config.toml
n_layer = 9
d_model = 640
n_head = 10
n_kv_head = 10
head_dim = 64
d_mlp = 1728
vocab_size = 17878
activation = "swiglu"
norm = "rmsnorm"
norm_place = "out"
norm_eps = 1e-05
positions = "rope"
rope_base = 10000.0
rope_fraction = 0.25
qk_norm = true
attn_scale = 0.125
bias = "none"
tie_embeddings = false
parallel_block = false
init = "uniform"
init_std_qkv = 0.0208
init_std_o = 0.00491
init_std_up = 0.0208
init_std_down = 0.00299
optimizer = "muon_variant"
lr = 0.0114
lr_mult_up = 0.63
lr_mult_down = 2.0
beta1 = 0.9
lr_head = 0.00459
warmup_steps = 0
schedule = "cos"
final_lr_fraction = 0.0
batch_tokens = 131072
seq_len = 512
doc_mask = false
train_tokens = 887100000
steps = 6769
dataset = "wikipedia_en"
MLP neurons of a small language model. Each row is named by its layer, matrix (gate and up: input weights; down: output weights) and neuron, and shows model dimensions 16-111. Each number is 128 + 32 x the weight over its row's rms, rounded and kept within 0 to 255. Numbers have three digits each. A neuron's up and down rows have the sign that makes its largest values positive.
After each neuron's rows, "fires before" lists the tokens most often just after its 100 highest values on Wikipedia text that the model never trained on.

L3.gate1141:128121149180060063147067069143106135087147135159149136057128101174127086106114142161125145176161063204171155103149133135093150103070172142138154130139062127122183115163183040149148087160157153085159084122148091142116152135121151152180133141127114156126151108123068123091166122111123118138
L3.up1141:154155077106135098152150119105116101140108107191155179174053155141126150084149129179158160129148106106148114105129156135080133107142161136145170087151120135108121145135082136040157115169202122093130121125100143153147150168145113131138092166151132183114092169161155211103082117122086146116
L3.down1141:132169084166152096155126103069105106120151115131152130085125074138172123075174091097181170122141102130145103121103154128158141071093112164111145152197125139112119132157141153113116126132139074076146102186159122157143120157143134090078091134113122177094092115112114139123116135115147119082
fires before: " of", " and", " in", " to"

L3.gate283:152103145138159113149158115147061097124102158098206127097117080083148141143183145116082132148107091138107139151122130143170125086204139105100153122165116177098171179149104140141229148149082143170091093172099118089136126151170179140119087206104119056084133181147097175167135157145133119113
L3.up283:141146146148143123066088163129131057196141140156121178101105126180184115134142125128138141088104173109134065091142144105080132061114184114130161077112129154067102041164100138120103154118154158100187158119118115158114051173126125089130163144152125092170146116145076119188134122133134109101
L3.down283:116105205074090012145078158121116111087116138101150119156162147141214165148206177088184131154130120091147112126122113126085119120142096132148138142134151160097137162119105178168103191149074142099145133105136114147154105168151101132132177150150133089135189098155112112175096149141123152113
fires before: "-"

L6.gate552:099176174159140128087111105052151144111152129081212183183118169139114146144116116119152131111115076168141026121184082100117134100116137079090159098174166120128129122083139105113135065138115146162105121183083099144128126162134166144130127127090122127106139101097154136162095161175138144147
L6.up552:132090116110085091140058164119079136156034169151152092175084151151125139119107131144115154158083140123143096164123115111176134146123141159104148118131156198082069102120166062121162129112141144116115125142141183120113156182143077184115172128141068068163145124111072142121121110102109111127
L6.down552:167114145067167128107083231099173133155102101114121119123146123148117124099140212147134138148159140150088084137127132076119108076160106146066111129080160134115085163101157091156178079114150153089189116042066124131149229111129065162058143125172139127131100154128109086111103121123156157143
fires before: "-"

L6.gate735:176148163160118164082111120132206149144127108181126036138109126138057154179153115113126123138155169105128159106188151106164127175152123122158115185086084127140122057170094125145102114140093117173233135138176148166147106138085094120110187181106120127145109125154170156130148123122137162147
L6.up735:164154132136154097107103093116121178134080111093138088124176236134056129143158085208073174111125131182133123105103116094135148115160087101168121215135199118152152156161112098124197154161116124115155130116176142039103140120108113132169087210148113103085167131123131110138141097070133153116
L6.down735:099139128120120115132109146178148176176177120125095088178132077112170100116225148132167116129064160143134141089084082151164114142139138105125140165077123130107127064161089179109115146153185173114087131178097126118121132123134143121148127115123102106154134124124149069101179084123128106134
fires before: ",", ".", " and", " on", ".\n\n"

L3.gate1446:152083209152093124135122116069188143130100117152122176150154146148138166146110100095083135135109088095128125164130130163088142120136201102060106160169099162193086137132121115086157119140088123162157170172085152092130068151128177049146141099085176131118128117129154133108173110139108118135
L3.up1446:118132135147104148141146167140145111131127095147085128171124117116117175144178148076094109145074070114141179132137115109064183139081152135112160145086109146154148110134137102075113128108098166143166129115156154123152090169151104125079109104105154133100136126165118122120155126100112157133
L3.down1446:137105124168209074164111187184117141153177175143165140200196171106095130124138141052094154123157145131130180125114171140143190124182158132082135161159101189131150109134122090088122149106165171099148146121155133125145131093162178086152152166117155127141134181143123119094144131118097149102
fires before: " ", "\n", " |\n", ",", " –"

L3.gate708:082088150126117116120069163140180114092120107101164134130104083098122159117132123119141162102144071126166108181126164099137178162134094112152084172086109140106083183146115146130105094110172151104079076119123062162142121140122194149122127125080150074137136130110155120107089200200137116129
L3.up708:108150102139115104081161144089201178140129146080078109124123228138138118106159168147098171155110109155151130172184139145105108156194132139108105152082092128165136174088166152149045129126074121165087192166172092188148124116191122133161182107099127113085088107148093152116217135096144138126
L3.down708:095069203140065078104120140091151073063124114145119141104110110142183109088179120082116112165122082129155093111184145174103175111136101124125152131063097118151123228139095150137108125133121056109143070103131132140139167164117170151178134099104097103098100067130125076123157152132106081178
fires before: " of", "'s", " for", ","

L3.gate89:084102162074134154162105115190102160087173115153118154143157078129118087130130121079158096087084198115165103115133169071082116115132103138138097136135077133127160069119124132128129148093078148074112183063152104120113130131175109205095149088129076075087163194151118165141143114142095138120
L3.up89:134138061071117193154092158157118131103099164108160085112117084112101190169134182130167104161157145083113111082088147124142150155099113114128091058206157108088169091142103089147126134121113159141119154130152136191129134136097202180134127073087101162142182170084136121213117101069165119143
L3.down89:111102090137087173108120153143121155168163072130149114147121115138153119135149151166132140119181145077077098153155151144143070108147145187140120104095176087120188137154146114030118089119088152183038173121131055160119104189146210148123164148086126161109086180122125138087153102094142137107
fires before: "|", "|---|---|---|---|---|\n", "|---|---|\n", "|---|---|---|\n", "|---|---|---|---|\n"

L6.gate1122:119131148108127192099158104113084183114104114165149132095117112107079138122155108165171133172134150126118129120087097188120109174139101106100194133106163089069202104113150157166063172135180105120196147087131102096129102122178098094171094123149105106115156148136140152160102133148108173153
L6.up1122:104090109099101127101102166130118124127104094120085109193120164154155116097210088135108133168196117061122109127107075140083129179128100191094138135122138146091154089150095129098091151166192057084162121066094143132174148124095140090146175175176106113119130134163137111159126190129161206164
L6.down1122:157128126123114067104195169178108103122138178174155144145183077138160116101162213109100149133069048081114126096146131139162119206132131128144105099086185133089155196167157149102120161137127104113135152104166069140107107135096105146111097157112164113213116147154112147086226137124118104140
fires before: " ", ".", " W", "–"

L6.gate819:129153132152058123131107091159166146162175134088102177148102122167158121137115119122148108192126146112100110146173157090073169110092161154137101146149155117123121123139154129173095127197158109123178124160158100165146164131156081075195147057138130080180102156091117126167154098126137157122
L6.up819:142127092158163098173110149079129076142125135140189080112109129113140077149107103100141165119148125069097080115123144091102182118168136130081107145123185141120084107144101152131115114133120095112052077111158103112079115138125162108127119139126077097137117106105061077080163147089142119163
L6.down819:072058120145172124138164148159086128104097102159131152186122113160185094121140095135135151134086128078119087154103085137091122149143095121093164108133147136174097085130093112123104118153149112093123106063175118101065168131119157187143142109120162136140076122164089144116147136091162080140
fires before: " in", " of", " a", ","

L3.gate852:172140127097162122109083177173125131118116156123090072089142182161168149105083112133141141140093107081128185115078134128161095134143115125138139102168183143092034111110102123134166168148134103132123176116087151131133110141143138143146129185158135135132108055105052112181143105097138102151
L3.up852:095189164094107117116169113137133100068141196170130173088063112119092145162170126099170071138100150134106149154111138162119084174227139182175171105115122158110138138174128170120185140083080106143141093120115111107091103123123099101108104121171159136117113175121071110187177116153107155097
L3.down852:102135168146138155187068140156115140080131164110112079131159122116163105141125131050119224091080146127107131127114189104138163129142149130124140105141115188083154178100150084124176065111161118132141153124104070138090142127134103143095149136042143153104111123133157139127114155104136156133
fires before: " |", " |\n", ")", ";", "\n"

L3.gate1703:163134057102125034106147116102136162127154152076080162151111172131078085098161160162107087124137115151102120125107144110220105107150090169152127193093138105132148126141142125071125136181069097142121075155128080099167082155089111075101119086183083124166113132135062104162149123178147138063
L3.up1703:121119067117139188107155091099152149114134100095119115107149098062166107108132109113171131157119201094098128122111129148184134148102076112119112101135171137072123202164142129101079094181128135136087085115132081122162159134135172178135138135124124060105138125118070131089066124130122123208
L3.down1703:100136056162103155089126162111148139140148097084110149111126149109125111146112086111140155109070143143114132103153068129127120072112198154110112135179132084111115151115119177150126117138147108191086126178102140125117069126095146124148171074166154095133161067130077186146111167096108171184
fires before: " "

L6.gate1706:084127142147130121086102157120140146151189065096111088183075064164095104178095160091164190121148119118149091178156119099122140155153173136155096144159050124117185109085115101161133081119140150069107104134147100095091151090127156121132119135168157186146129127133112117118139118110116101176
L6.up1706:106116150148188139061084110096172119174127114217163139128151018088098121171142114116156088132130111136127126123124103145114118183106151117117122170133107102126096087095191134101060101136145210125115131126117147132126121133079137119115078139126110090099126131131112117092145122181121120100
L6.down1706:156136119112200165082122123086138178137129109129164144125131131109125131144072074133073118121129147139142117118180136135083187132136161070216084146110110102136200186082098152147047110108094106146123086141094166143131124153172170158147124099106091114042175092087228119189103132130123096136
fires before: " to", " a", " for"

L6.gate1519:072148177108073120109130131160167110131169121099101113136153137182181106095094141138127146118098137162144071082101121099066105157122062118092130126183192126092141109149165152067070092103110123087149133106120138158105144106141123149147181122161166108095099121037115161066126127161127141123
L6.up1519:103121122098096190118106118126131103069133147087135121101111183119173130084120157115137133152138153111067092162121115123080079079148109162105147125137121161111140103114129118106108116120175095121131180132171213095100069148117145103078161106112138161063146143141088122080141158115123202163
L6.down1519:116106074121118103052158159124142100122116139144155171110156170129143144180150143135124165129079149143169091140107112128163158115162138111139095089156160157126124086066150117123121136143124097090164156147170127101119131128102090150117191211130134107118199149157089159156175082126131120180
fires before: ",", " in", ".", " County", " ("

L6.gate988:097128122049120211107101190104110112120165093138109160097062124110125101126120189078143120089074130080196170095097060112111147173117115088154065125186142122061073078134118143207129141110114128139119142116111078151145129114059141142100088125125121169133161134060150191138098154143163126188
L6.up988:125172160105132134109105172118155057127170121089143129167131095121136082123157061170192155156140194094078116182105143137087125152109125158138105134105085188115094224104135170107211153139112120108173142176169156073062126132123131176106125165122094134103136099145161101134120124153182116118
L6.down988:118142140073150121136120120140128071114108112132149120138075158139126152096147118157127125105120120103122105140128118132200102123130131117139086083140166141119108210150204150089095113107153150121120135091123119085133117157072083106114091172135105133129185139115133111119130141112091110109
fires before: " "

L6.gate888:137139169143155139123132134212166153110117130153108189167031082080112131059158116085128086062182153154084115115120118103137146146174113142136076130094101131170108097063145105146164064123136127180116086127110118155165122124129150091168126132086126149065118123154108157117132149139156106153
L6.up888:106143163112133132155115125129101120082132112135141103149096191147151108126129125102103154127114150153123165077079144116155126136156140120132109086096125150160147094111080127113166164131158139126102106118140132148120135067114119057163142083113118124059136165093111140168086103130094157083
L6.down888:048081091121116164068125183195132176132144082178122133109116159138040112119094048158125127119088068147132107096105124093162074130113091130100090092111155101168142123079193108184149092169110115120142124171152154113187160103161128137153106111072137128077095116132138165150191123103166173106
fires before: " |", " |\n", " was", " R", " G", "0"

L3.gate1510:055165095157120102089104186149125135158147123140124107148166093125068153130131141121115100154142147137226175114173167161110119158142161114170146137067177171157105172065108145055098092080084082145151115089128153101149138120109111175053140175123072115136171113134102142084140161087126153143
L3.up1510:116187183207125098105166095104140113176143090103100152119120146173135167132172145176146097131111113106157090116117185166137152158185123132114164073124137145124106171126136181138079081120070141107121112169132165148134151114155187106081128102098084114142148122108130132136125138148194174087
L3.down1510:061126161129164080090142131113083149180114080118168088141139138145127072175151088176165099166161143130132097130128133107124159163124122156126117090133114153195080081123128091103123083107178151126175112145127108082127092160123174106098100095058134090134162127099089117137153157093128142115
fires before: " in", " ", " on", " to", ":", " by"

L3.gate740:075215125146075118110083120118128160105188133153099098061124169158128172137154107088102087194155168071206135150139121081104107164176148117140148068107159143109139123118119123142119095109102169077093091156110114140148115151065159142146085155100127080101136172132113066115144066089101081155
L3.up740:117178174174110150091100097117169147137190132132091118116125166092117117125149111129070130153105163114146135115210118136146098162152086152150144164105117118145164145067123171093102130101124114120122153130111042172145094171174099119131127063080089083135097176116067082137101134138092129115
L3.down740:120163145154103098125065115132105106168158118110119164091110098164106130172152105159131129117123159045139108163199146159129110124172090177117116134158147172123135076085168132147096126123118159107105158159117125122142124145104120118110120123105097116093146181088151120133129078167119132098
fires before: " by", " in", " to", " on", " for"

L3.gate715:102134124138116084165132111147106126109159143112126128185109169124081127170157082101115159136129175130098121120080099160201093103101101150128122168101100104097085123178180133164176081107164136104156144118190046145111155126110095079169161128075113074109111123135147101169136103117161193089
L3.up715:133177097133104187097179107141134123149072084135102146146145156096151163182151160157128145158116132135169199087063101138199121095106127145157080119086132146143111130198098134129101161169126098148195127124108073178122063104135154102094143078080111096179123117074177126091165087129124170107
L3.down715:110152085091110126175149146125202099133098087179159091163161122114115107122161124100122146126160144125168186144144111097196110125142059140103131165074095155150136180137127065146101141160150162093140118092129163136195099113128153168086146132145109051140124048163175088121176129151171122149
fires before: " ", " |"

L6.gate499:157171112139074103119141140114093110189117133172125121115133168110113187127127132149129115126107129119150122059122166125125147174081156064151148136097100072065153100119136150122101180115139174096101138137103082149075145125141104118123125102141108154093164109163126154126097108155140080147
L6.up499:118188087093142162172117152147112105109115134153132163073158142139140132195108117075140133103163162113185180123053135126207118107103128127133123182141136083078097084148117104150143088124108083133123157130121170147145116110185108129145088143186151105138112143160046133147131130135140082146
L6.down499:140163138112130126110124119160123165163159167146137182154123158020134145163104086133147129162172104123148167109109140145223196137120095074138198086137090084144136107110134117114073075123100149147136110177125108142115140169098097139137180077110133104117105137148111082118117122110143133038
fires before: " |", " |\n", "\n", "\n\n"

L6.gate570:081150100133121112186126104120147102140157169126183142166169159128089161158099094137048121114148164098121156126071121159134138133111156092128094149172182123119183148154156097159150210157131136087097106141228109113115135100152114109128054159107171108112115116122069094150090129138148145092
L6.up570:072094106117159142119135126174154162104168084134093123193132163212104151145091114062100120119113198120105130123093086096128112165138162101135129073143180109115159081097107119075131201166134112099128094140128165140166122130177150078107111130121094174134112088188066163099107099098120132083
L6.down570:117093123126204116133061084122105126136098154137182110098158126153122088133160152136156124100101043117092177125146133148187116134044122154142159097118090087147158172099094098108140134142147166164101129178097104185173094075114123078159182103139101113062134058117118118126130187139122153157
fires before: "p", ",", " |\n", " |", " ("

L6.gate1104:099104135120117113160153176131117103118097063121149094135147067134141138103117126154136098128119111149159090172098110102146137153113144170137130140163120210101145048097080143126114155133174148102122098144124082111136155120145163117140128063131187076122165153211171112178147102104091116098
L6.up1104:137123107097148107121170125185098162154099150115114156131041105130147206107117168124130138088139069112116117125106129063143117099121116106130097118120110124185161076123124047103126163137189146086108088141144145155114134153139090158128097115156152106145095137132121092138136176160129130091
L6.down1104:104092102104121121101116208180140132140092171101122140123144120124137081082135138112164127088103120155091093102131082109147081098151136130118060101161131134097101187148122145131147137132113162193145113175085119162157115198097102189118099127200117146107138167163104089133133145079166118075
fires before: "==", "In", "The", "===", "On"

L6.gate313:125130161116094159149112131150156145191077152157087145147129158164141172129104150171166117081048101149096142116145090132096157157156127120114171167118190194130117113112047112085134108126130117123118078163126118141072072152102149118124107148140094145148162087170139150124152177095167118146
L6.up313:133143132110122141113075172142109160096105136154116127070103135055086145164051115122108131245138132110096107172157076173102171141097095084161104179151141125158127121146094112115130158077075094092107136100131080115128088208198111168126111148122149073073126130129113083184151101138180086122
L6.down313:124094135106147117096155145171096123155109096141076165156131035150139121090181091153156139121086177148124112179161152087106167107116160153183080118151137097189072196183190129120091167148142180153176075148162144128141084133115173091126202143153093127090207102122124194200127139162168133190
fires before: ",", " and", ".", "\n"

L6.gate869:158132143152114090129100185184156100117031203119112084076147154105153080176112123105161103132065089158142161169171133130124170154112129065143120065126093164133113130116092165052117210124155146126164138115119125159119102143097100146140128122123177119069140118119098115180112151179137096111
L6.up869:124132104166139144094147142156101170167101082139183097148153134153170076145162078108146091114120140186115138068118090133141103105136122068065148142121162174163139113132097086092116119169118121151194147126140150110135140116142140137096116140158101141133100184135074092093158095182129123105
L6.down869:186133099086097130076126164188084120110113115162114083104179110086126145097061079196093128103105080181129208127162127136157079113151143109144097067132115139143121149089090084088106134125141147130089138116061185143111110179099069132133120133114156122156137103113076130144087190122162098094
fires before: "\n", ",", " |\n", " and", " (", ".\n\n"

L3.gate203:101101144151130123125144115124095119106125133126076155141073147156134239136089111139170149141118125068112121116099149112154112130116181130148188112144112082158127125099107164135094068109174095113070133155081116100095086093218126139102113125101126118104096104149118204166127133152098084070
L3.up203:124131154133123146106104130128127144084113109156118129196142159164101182068137147151146134090081098103090085150138119127175071137142134129089153109124117130115176156094104152122134146096165095081115132141148156133138151122065093089130149117122143124172142081143126139101069091127157152166
L3.down203:132106090143090162089112163176132163106098087150152147126148091159125118104123146125146095150081108089103200204151184095175115131142130102147196163148068116060135159125166147105141142134125123129111113149123121101107115139087148087132106193142139117171125135135124133121127172102192157141
fires before: " ", " |", " –"

L3.gate1018:137121105091126157107183123151176113137114124092140107139131119089113131135179123048095133154069094134076110148141139152125148106163137086162179123157133168069162141146147141220108122130068095113149170181119169046191113063089192126115130128138156169149084115145148206119097114131107115184
L3.up1018:148203167160155141106182068154157195199108151128098144198082094101172096155193178112047159120160134152113107147150134100109152175176145100117070162166155079124116118134116082078133131151097093141139080135177154165147104198188145127153119112142088087128131123090158168148169133125128125140
L3.down1018:182115129139102100126172085102164104103099121085095152121189109083143118129119056108111150150103135168137129145162107100110109132169043133164142082182135094134075176114126102095085110123062154107133159134121155099168166125163123102075167127171118156099105173100183117195119106134162182148
fires before: "-", " Representatives"

L6.gate413:185138159144101139160150169147134105108125204168138107162143144094119076112133125145150158068088142169088115119152125117145111120156134129125098142090129172078167111184147147178081114165135124152109077113087198120153178146144172107152166122079105157113080167121087091059133160103141170077
L6.up413:154120128078083127097087214140090075154148107124107123132168103107086166157122136114049117138093132127118147137144145180149100143104158124147139136168144134070125083213121103183139116158105114151103148150134116091133062165111143125055122154063146109110169132127131165121156098104107096157
L6.down413:145156162116189122102063100154078107122215096102176147122085176120116110160181095073138141112136059139198136146127117144076107109145098143107070114148135131073115070129113139129080102135107140089121141096180148075142095138141139068078116063114168083163134179150040160113093171139153100138
fires before: " as", " by", " to", " in", " for", "–"

L3.gate1032:118149143178130156143215138086174126061079147150076113154127126068166096176106159126143142101095191139132153141124131143131083070090143124186139123082147137133072148145147123116066094078140124147143156113152106157165113214153113089129151094130098141126106174084151115181137131119101149070
L3.up1032:142171160102143086103134097153130125108100130119087107149138097109128129144118081116153162142045179124129127135096091141135082132171125062155115121119113088111103166119091096148124109122115092082152132173134110127148147176117132055086200125079139183131131158150108086138084163150067148201
L3.down1032:081125116163142106136136110189093118127090115117102111104140083151144153136114123153061103128091184157099136114096132191133125065132151104185119104081124159118087102101099130110132120105123180124135136124118127126156157126157098121179094175104109104087105090145135143151162086172099157110
fires before: " |", " ", " |\n", ";", " —;"

L3.gate525:114119156135129126102108127094094132071107120140150116147133135099079163105180150132055114159122156137172156098144102180123114129109149146140078144057119123166160181078106124104058146145157146126162108129159123138211142159153122141105107143124089135127151108068169149152170154131122121161
L3.up525:181170096081060102158189210110123166121114110098123085111129096129128119144126087138108137160093154158055124082140158095140061129127113119182121103097132167090127129125168144088136117155138112074154067114116153054120073121128135129125098145113156095080130117108121097108100116175161139222
L3.down525:109106151127097108070070156127123156078096205130092103142164139091150165092130183120091143187131102166098137144086126137101115095182139099154120087155150126140149183075135125085143135120103111113090110100133103122178090100141118087104154145131104119073194122089151131175102082157129058185
fires before: " |\n", " |", " ("

L6.gate1542:175135146076113158129125088137117096148167126125184156121204140162112117182101130186125093136091082094162084139118128076124158124141085117185118065112154131150072171185110162112101098170202107132114153092085165139125085139110150114106108158105109127109166130138144149103099137143140094129
L6.up1542:082121168140097157118128146142096148118157198115098129133162139071162143139145114157119123111160107143096129133131182092135169161169113097165141112115154200104168192065105089084101146098135110110116089124090137062138149080067183102210148077128181141160128183163107110096074099121124132095
L6.down1542:139156118101206158103188125137051128150112129129100124146081129136107088131188119157164124127119131155163135095111116152165157108106096071183100102131080128171115096144163155143125171128108145095084137064104104118119113124103092127099125126088189185153218132183118188106100114172144117107
fires before: " is", " (", " Japanese", " was", ","

L6.gate1535:094154158162127162107094154133095103166134120150135125122119173118135141087103089104142109173182125110137142049086139139122154125098076063143193082151152130088120154166154159127137047103137081110176084092094088196170132169160090203086188149083138178123121137143109171055103140186109144149
L6.up1535:132135172121179160085093141134139135094153158165161142121123025123103116154140138132188167160161124147128138090061158152179105076167132105055142091168144205104085161111145116067174096121119117094168104158119118150151057125157137161151145163067116133136190094089093133130095125120165132126
L6.down1535:136157176126149097105067127064061065144127136142113085138083110142163125146151140079160153124160112164085129128136114124144160116109112068085119092134119186163109158130109116114177158076094149086163160133146135123161052072177169151125080162135123130159144146121132087161058107178113116161
fires before: "-"

L6.gate713:065128114163112117195160109169106099100099175157138122179200140082146127125121155142132119140158027144180140180114104081118143154146102097195172096107094201102154125111084150167150135100151147115127099151111099112120108145121100108058148090111120171139171114113110164100155135056070130119
L6.up713:174133123125152144165139148148118164135131154133161121066119149066199118152104141086106137126113082099139135114139127146147066182092137135105146120143143089062161110165138148076121143100120105094127141140122055100083130128110164104160102146134204109124081069139106111126133110084090139124
L6.down713:084118096114183140150121127093088063122061151187154138160129137120159156134142104101153126113194042136171152165152109118193086126154144150137134113078157119163180157132079133081074112116138138056121137141141148173122140157144130154135120145103167184092132141143111127153117141167099114144
fires before: " with", " to", " the"

L3.gate1102:098096134133094107150097133135114132090166078109129157070094109154125114166149158115152089132121155120092177110062119191134132110121100087155118118118174119159130102124133146142146112087159083174118198120142110107088145101105096187130114163138123195193153141135181140141134071143152135155
L3.up1102:141056161118129132109111055228140071149139166162125126106074062139126098088090139114110145148149165133112161081135190136119149099142106152123116138140172130108167176139192152099180135120168099168077115120165091104130060103183066112188149152113126170138167152152145098141029125109187153123
L3.down1102:120133149159092140166116132087144082141158104124149135075156118136146119141108120161113123091146062084171125134074128123145117132103147135215174101124117102165133126173104159147141067122219090168104206170066121115110191097135146164138085143102171146161167087122150170108123138107182105108
fires before: " of", " the", " that", " \"", " it"

L6.gate584:062115133084102132121100127131111146093213132064150104133124179099123156119139144109167105163152166104128107202124147089126154095118140107066122154184097170140170147119096111035102151161170076142093169126165113064155157140146131099107102132131130134120118104087158162138137085099119131147
L6.up584:056153098113156119164100177122137126170122163074117127120195112136170119087123134109117106166056143155143063152107142112074147077154161108157079086103126161217161129096137126159158135154088096102126171063079175141124179103117173103114114108134182140149115119156159159113080095139106163166
L6.down584:111133131090131134122126141150125106132052127184130108115128141102169087120091203168108110106106140152127156125143163103125080150150152123100170133145127127110126114172101156135137131172120090166081197112151099130135157150104153133141124118201135174121142129085152124135140133226145111095
fires before: "The", "==", "===", "In", "\""

L3.gate1719:175168156150107122182129138112132178151057189138119107136130100115107137100189138167117126139075127151153133054147127118181183139139136128184134144090088136148165113114116142141105161156140155112113171137066083117087117065121104098118100081141142140101142139141158102122171135171132135126
L3.up1719:136114136119084170123177084148155108086090080124097148130115152148078176124158130099190107104166079120196057096135057124186094145128134137137100188053143155162135186135161074130160095137141162108136108165061100118137105158119113196180116148187094150084179120140121140101096126099130138139
L3.down1719:147134151115122146145097054092152111091168150126088117145057126104129147119097138125121116151142122134107114134091133133073085094131091130152125175068101162120129149193119087138113053146157112106080080170133129153071139160096088141191082078159145135106112125145163116097104111136094084122
fires before: ",", " of", " by", ".\n\n", ".", " time"

L3.gate881:126142118129148111131094170183141163063089150108083198192152092082109093110136134122125139097091165176114125138077134151143168176175140122140147173123121133139156152106131184072170173128133105057166123111151108142096060126101102102140119152099133120142139110138164064139155105096143078115
L3.up881:115130069129082181133128127173110102125125147116144088106150174085177182065168156114109136123115110141159140175102129113106084115142176139146062120181113139166100217109141107110155132097119185130158151140073184081117146112146136133083134117093128156100163137122215136124178205105111114088
L3.down881:186134155157181117150174104066101113120115135182148137144175168108160186122167141081089085122139094166096144035105161103116149156113075092095146140155164167088122143193168139115094091214167097138086053117108112218062136149182086149169146169125170143150128147142148138112112057104174111109
fires before: " (", " |", " ", " –"

L6.gate1034:099131143150097157104146115170149181145079093114104097128148150148156096153105198160141034094095175095123085095099097173168117162121086077150160136170170134138129128106067129158144115182142061127128073157105193082149112119093139125139073139137102122180146095096078146128172109118137103094
L6.up1034:142127137129179156125155073132114122158106118099146093113119104134168082146161132149123126089103057101158126125105133116159118118079152087154124187145097116066162099133131149098169126125165098156084126156163167160094132190095079203154153152181178091137154121123113140146114203101164139114
L6.down1034:104080103073127093124135096168111123158082141154111127059139092141111136095123130131121108115059095138094087113162144120158184118111163091173181091138108158182076141082136106144124104125116151156199131147183132129111068185140135123102181170118192147187139090150149146163139213098156140100
fires before: ",", " and", "\n", ";", " |"

L3.gate678:188108176114116138142140121102120089169118122182108140112091171095162165090102153086139127165089164156153119161128112161120127165070114116097140167094147191096136136160112082106170176096138094115140160118167182129138127156144095144182122153128146113217108143106154116148154141120180140113
L3.up678:113169123127162085098121141143104133161074161133143171120200103094107134179175132138154131116158122132129119161114115132103174069148154135055114123150155172090104143145120116170151142109088114105109171134116133123160086082130117108122089158146148124112130083155086070115163104103142143094
L3.down678:062169155117081112177115070145157127162096156156092100156176093154171118109150115082106153148154119121159132188100065089084104094124081103129174111147173128153076154136133122181113109164147162079124214135110115107125110151144085144164109099138121065113150124096123173156117027179086107101
fires before: "-", " by", " for", ":", "."

L6.gate1272:145134110127165138169110142180120093126105106136157092118124092129131125125135085150146135138109102134145121143204129119146097150132181139133125070047204150131099142176174171078118170157089165080141151145114112151135082123128188153091139076109153135162078048142179115113119094103160139164
L6.up1272:094148078128135141088193080198143110103118123175125097148081110081120124110142148138154135092124122095062188147146110114082138089132183102113181085038126188072148103143147122116113139176131130091217060172132140192210099104056124149104121105160154160141106155088148112068144130146117173082
L6.down1272:096154161136131216123122145184124087129161087169105171133126140141178107144164129141130040095125158110185155084125124096133101155135126102101156139143047129114126118141148150144117077107113119187152149143120159168164159174096120116120089104147098069141156061130130151111142115154172074115
fires before: " ", ",", " –", " Vol"

L3.gate599:113130161186158129091125149030138151126123127082127118171130153133160218113126166144169125141102149092135109144114073121049128126112119131108121105159055115160155120096169174113140091143125083084108093141188122120124135166121122144065210178158113125106085085148129155133083114227140158182
L3.up599:125093146140138172100161153125144135092146132099105140122138174155112128197122135159117127125134139131138105162138129091097113128111129097102132114119078131177153150077105116210117190100174119154098140076111108096172104129098137132106116145092145134051151085130127080145130179164100168160
L3.down599:166146150118165140066133165079118123123153134095075148162157117090144129089137149117144110158119127080116147112099084049139074089145150176079126171173095133107157107168148135138127131158148108112135176110139123146143075096109119106079157109100117112105155092098137084206132133131127182155
fires before: " ", " |", "ini"

L3.gate1406:105108136161100088171179147127119131126145108097121162110104154129118127141107155139136114111123115113140134125100071175151097189047115147206137045098134161101184081147124103164119131141146058130158110125144121095158157111138090178143171193144082166129096110165158155158144102111156080123
L3.up1406:094119163121137108114101127118126137078079189112112180187065120103073122091169142129082078141094107130063098142141104152153111112101116205116077079174169127107066143162154170149107070096101086162140145172178113094126172085111112128144105129148113132110106082142171117182100127113122164134
L3.down1406:138157147119128152158154070112119141127149137106172129114143135111102156117153132090143123121109121129078141125055144108100065137170133141116119095195119146193101120124171137172113131222093189100122162130166120158084145186145089128169158100139123128109100121133104118137146149076114113148
fires before: " |", " ", ":"